From a checkpoint of a small transformer trained on Wikipedia.
Training: a variant of Muon for these matrices, 1096M tokens, 8362 steps.
MLP neurons of a small language model. Each row is named by its layer, matrix (up: input weights) and neuron, and shows model dimensions 293-388. Each number is 128 + 24 x the weight over its row's rms, rounded and kept within 0 to 255. Numbers have three digits each.
A block is one neuron, or neurons of one layer that tend to fire together. After each block is what it responds to, as a language model described it from the Wikipedia text at the highest values.

L7.up480:114129118126111094130132152139104103080151132137148142146145132136125112140125088153080128140129129147128161126161132156165115109130130128153127157079111137137145098139153131143069106142161095110122124160088126115141156123130142114153119117156136089164133119142121145121083126128101101167
L7.up572:150120175105143121116136138123126120157085180119142145069126129121137107132122154116145105132128141141180138058099159127183112100163122178127145123132155149175146086151100132115154138126127107119084133109136154136135129139146102130155108128121108120114134123136088111147134175115124140159
L7.up590:195109094135140143133100147108128111110130129093114134120121121116109121146126124142159160077146095130099120102139125127132172154167111150127130101119139153155124116111153113154166102122178096110143101096131107110123119129121090161091105090125124152105161102152151102151068120095106113134
L7.up767:141101161125108155123106154116116138076147134078127159124152172129114103151112113137084110156139096151123113140113131127108102123175114117112108123078130134124156099118118108124149163157166135136138205138158169185127129140133116107170127128111155145104088131135160167154069149145109132147
L7.up1669:157129169112118094128109114105104114133135140141140132143145149135174115142090122130133129172093159171154160117078103091063143132152117139122161116112127102135128116111131133083109142151104157172111137102119116097071140140170076129125131123122131152122109157154132158124125130109149142147
L7.up1965:132101144079104057124103144081171136164172113099146134167149175107105116058118098169138123143147126133146173116162160132104145147141101129144156107133087178134170119138100119124088145113120159117157117132127157151121128124175129102136109140143114120097116139157108136115104144135113145154
L7.up1974:121118129113164065142169162160140139114143155115117114153085129123144114097113116102138137168130153103070128152145115149120136121103112109094171102090135147108116107171147104146144161172187089137140138162141140166112113159176129121109148128152122127128103129155125125096118092122141145104
L7.up2356:121137119140125113142147126142102149098113112120134125136103127144134138149132151149114146096123130126154142115091102110191124137149136184146092158072178133162134162119057141106126123113167104173148129147093122123157120121137119139126127103141119134114123112134099128152104181152184146129
Description: Tokens just before an expected club or team name in football and sports text, such as table pipes, club, at, for, and, vs.

L8.up932:142144138115112135119174118119142100128115192162116068152146100150157130115135135146145107095125123148118150115097134080175162155141127152130123160095133130128137132135145148153128149125141118158114116089112151134126140114103121127122147129130151127158138142137151114117131142129112109110
Description: Tokens inside sports match records, especially football: team-name pieces, score separators and table cells, e.g. Manchester City, Stirling Albion, Qarabağ 1 - 2.

L8.up54:108123133130133095113104192169146116109139150169143132143139151134136152111124100124163156148106104137133127145130146122080115133111145123134126161146122104134142124168115157147153167133095124125149148159141204118127141105163106125213140118125096110101139093118127161136131144150172104149
Description: Fires on abstract process or action nouns, often ending in -ation, -ion or -ing, usually followed by of, such as acceptance, registration, translation, monitoring.

L3.up669:149118114142106104109129093121108132131116095191120085156102080129098097161148125144086145134159136129141136114127137107104110134153175139124105152159118131126127141156127125107115132082130140154152119123151116104135125174130141140145130155188142136143144110130128128135160096142126140119
L3.up984:135145143138106134111113108130115142127137104126126144064044120093108145119139117097130116146127159133109115146075146140088161104140152148093057171164079147170139150156101089152091108104119131135121111123129110096149120169167096142106139126168100124136158127117121181124131151150109171092
L3.up1037:090100097156113086067083121103120185085106120120144059169178107122108141151161098112133108122091156126143129139085142151103109139134135110123140149180169129176136095154109142086123142132132133129082140144153130087123156154143151137122117135135136081118152126098174160136123138143107141140
L3.up1286:100134123113175105126152130151119172141147142111120147155115141077105147141155141107105108161178125121124125079164115102096157083127085146166076146122140158101137113153140150115154102142162129125111160172120152109084125134152148164110125119115079088124143123112111099127121148083104156144
L3.up1549:107121075185127075135090156098153135135147100146140086111164069101093132124147121155145114099150096096093166132110097132129115118176107151085135087130160123134123124172118118068123105136155157177132156127128118139071107156129111132075137117176100099152155087156117161102139163107154115087
L3.up1805:139102117111122127124129109145134134172129150139092151140102109119135137154141149117127123101181151130139111139162152126108136134083102130163127138127145143117109139118157130123142156116097126141098181094125116123134178077124092137145115112132165128127134107136154119062137107102141106148
L3.up2097:121124161169150104107135173086122140171159132132152117130154131098106150103112105126158158107139128137138109142166155156135165121132105108131159151108096155122141177119121155077090145136111129147107141137107142093132158116113149170172146150123139116171142111130123158120082099143131146131
L3.up2539:123137114080115073160092114136127093117116131133120144165110108129150127138145114092124115116167168137152156148090110135124124076105134112128143143115147128148078159144082129107102129169163116163107128159114129110103101125119180110119149123133153082176145136120113137153121145067106071112
Description: Tokens right after a unit in measurements or dimensions, e.g. the space in "6 ft 5 in", or diameter, long; weaker: descriptive head nouns like gable, plan.

L7.up42:121131137141101097117142152117101120156113102130098152134104136118151132140135138138105123111160108135156107124145127149146137085121122120138131095148141132107166145131121139103169154157077119147124124106136128127138173145104145113153150110138116108147137106133136124070073105157136145170
L7.up131:088129135178107139099069167135157152108135120145160119159165127178098146140139141160155115163141108168122127135113112158121140164118117134093142133092146154139106120104086151096132138150135115141092150103157118110113122112144139120076087074133140138116142139120140170111090127148108083161
L7.up201:122128098152165118107141176165125144171128155088134100115148139154101099116114103074098118143145068151147145143089125111140141131141106156116144114158130080099134113146082096130090110144115122121147125085137109092162125079100117142090104137114119133115113118146149176099111134110117139122
L7.up353:117124119097101124100094134154150148135123158148175118091116162124102144091154112108145133116167116134132169134138116120157137142108157120100145180119126104129084107137108122128161159100137153104120148121171109089120120115088114136128108183145153106134112109153110135165135143101170137137
L7.up1551:136106102171113133087107148140125121133172134149158111130110135103125109118138151120144175121098150148149128139133168141142148128141139183105154129141119103162110136132090143115149149130129113128109155138157111080153146143153096149089103110125074126128136143151148107114138152149126112116
L7.up1870:139134111131112155131146072097150103144104121130124118118137124115099108114154133102119152093099135161168122094159149154137119118071127131123160160165161135138121146124106105132106162115153135155094156153114126151180106096136104117154109195154139064123104123118114101156100133132111119155
L7.up2443:119104156145096121160128118123137104163104138135105113160122137144143165185107131102116124118175112162134129114089114135136126107111123103097106115137083153117115121119117115112114167138097153167054181114136126148106137131121147135160143149079153105127109127147127122123104166151116116146
L7.up2467:105105091103081082077116123120132166090145123121129151118116131133139147107123099136139146117143152150113149153101122148093144124096133141123104147168095115142108140133063137113110118129125111138125087129128167073140097133131156133140095091133169118087142095121174161105098106087127117151
Description: Commas, and, with, on, or a number linking parts of visual descriptions such as colors, heraldry, animal markings and artwork media ("blue and orange", "laid on card").

L3.up317:139117117092124108143129086126130122128170130110105167130114126145127167113114119101095139144148118108159128137104126159098145160100139128156182131133140141132129115113113133139116170174087118121099138150108126103134135098117115119107132127155131131127122104093102137101103122175120133137
L3.up1149:155072123127109136151118128156142124110114134154138129131150114103115112107115151086113084115157134125139076210118125120101160085152138115126143141107134144099162114079099132119137099093114151103117092112129154099185128157115134121131142141110129108172120114110148130107125166158103115129
L3.up1304:110132152128149119106127123143125123171136092097142130145149128122161134108103149131161099136120107127095110154070135114074174146098100119127146149115089107144112070130137135169105149117164150137123119130123143151133151103103133160151098086138064155138117120106112151078153067140107132175
L3.up1548:111104141101137120116116176120155143123141147116110116148139142104095138135141142128130133154148142168129087136117131103098156088121145121155126136129105155115120135113099099130136155125149125085131152127114129118149071113148150132149106126093101115165114102141142171137127113082122092142
L3.up1567:104125119149139102125088165114146089133107131096131104175119111160177146092127161107130130110126147165137127121105135166155104129113161127157121126091138098111148104125188151155131122098123118101153162117156129129131134136106081114178121105070149123125144118163097124084093099122129137157
L3.up1608:134109106074109152123119136139187099133140146111145158141152160104114107115147144142156154108119171127169121139070155137138143104165127126118131147120142156137164143103089130129091120089166145138086128110163117133161143112152129144127120147138097119125086121122155152089109130116117137138
L3.up1609:163120095104115150162136097102166107140138074136123103131166135089124137111122142096107128113130135121149106105104121156107118117076155133144100113094168111107146084095118137142080163100133131113081158117143097136124114109136114155131155136124121138161118124170100130113135159140130148138
L3.up2413:123126150144117140132133173128126111104137123191154090133169122089118085092139134114114131124132088082095089149145125157132124093151150098150128152081120130134090115120154116098120160155149139117115128114103140112159123152139108132128117152128138132106128080122113145120146136153108134168
Description: Abstract nouns naming an action or event, often derived forms completed by suffixes after a determiner or preposition, such as expulsion, arrest, conservation, drafting, cancellation.

L7.up89:157166164090158138133115121138169158098171159126124092158087145162126149168126119138124146154118155170116160177147129147116138105149154078144142136076141126119122136104102188122147098178099149094111128132115168159092112127111142136143070077115106102150140126108100125121143163164117185113
L7.up419:137108099110123145159136108146153121126124147127126109137103174110137133084142127114138101087198140132107142146101136132154098177106123120127117129132109150127122134143149116156107144095141138141137141134144138132126087140141141147147080147093122105116102118133112110126122145090148174061
L7.up953:158144169102126138109096099137130165104123136110124146084121111132122124100106154179101155147127140143096129103122175142128161139142142137124109099143166143118096107134140122123128126123096093096083138091113134163115144105163146104091141094147134097141163115124151108135158131118101131127
L7.up1156:122121103124098077140120130135163127131145135112102069203125154128149147144110184116109171093168086125115089116120129106123127112129134168115114127134167122097143159116099117097088111078145108128120137108093160113154106130166114121160104159129112136159139093116142144127102098127110141140
L7.up1256:086118142093149153137142113102121114172142078175086136149179109075141098121147096110150100094104120111151156170149132100128110149144129117146144086136114115125140093125113147137101147139122111123088124113153158162118155078117151178116153153135137122067141128133148176138121119093124083101
L7.up1391:148149152155111177143117115141137120129154120126156139135131133116123116102071141097170135114097150119143125105094115165149113136102142136125140134140185140113183138123106119135107165109140099116145119130096138114094097115156113127131125131103110122111175117170144173153112112113134115136
L7.up1570:091115143123164144153125130157135147138138096161077109154100140110141166119148127114143115113147136165094092126115159125144103098161134177115121095172133168105162121118160124180128127157129140103065170134137149120070131086134089153151111146146123105192103140137117114102119167131125131148
L7.up1691:123150096144148134101120144139110109106100149107108132164141088175107152116111158146179120086139119153131120090100120177080165148106120144149172116099083152126172091106134110137155131130145096140132096128117148150104095153151155098122099172139109126101139148134121135115110112167143188127
Description: Final tokens of nouns naming an activity, process or field, often -ing/-ation/-ment endings, e.g. preparation, drilling, management, education, medicine.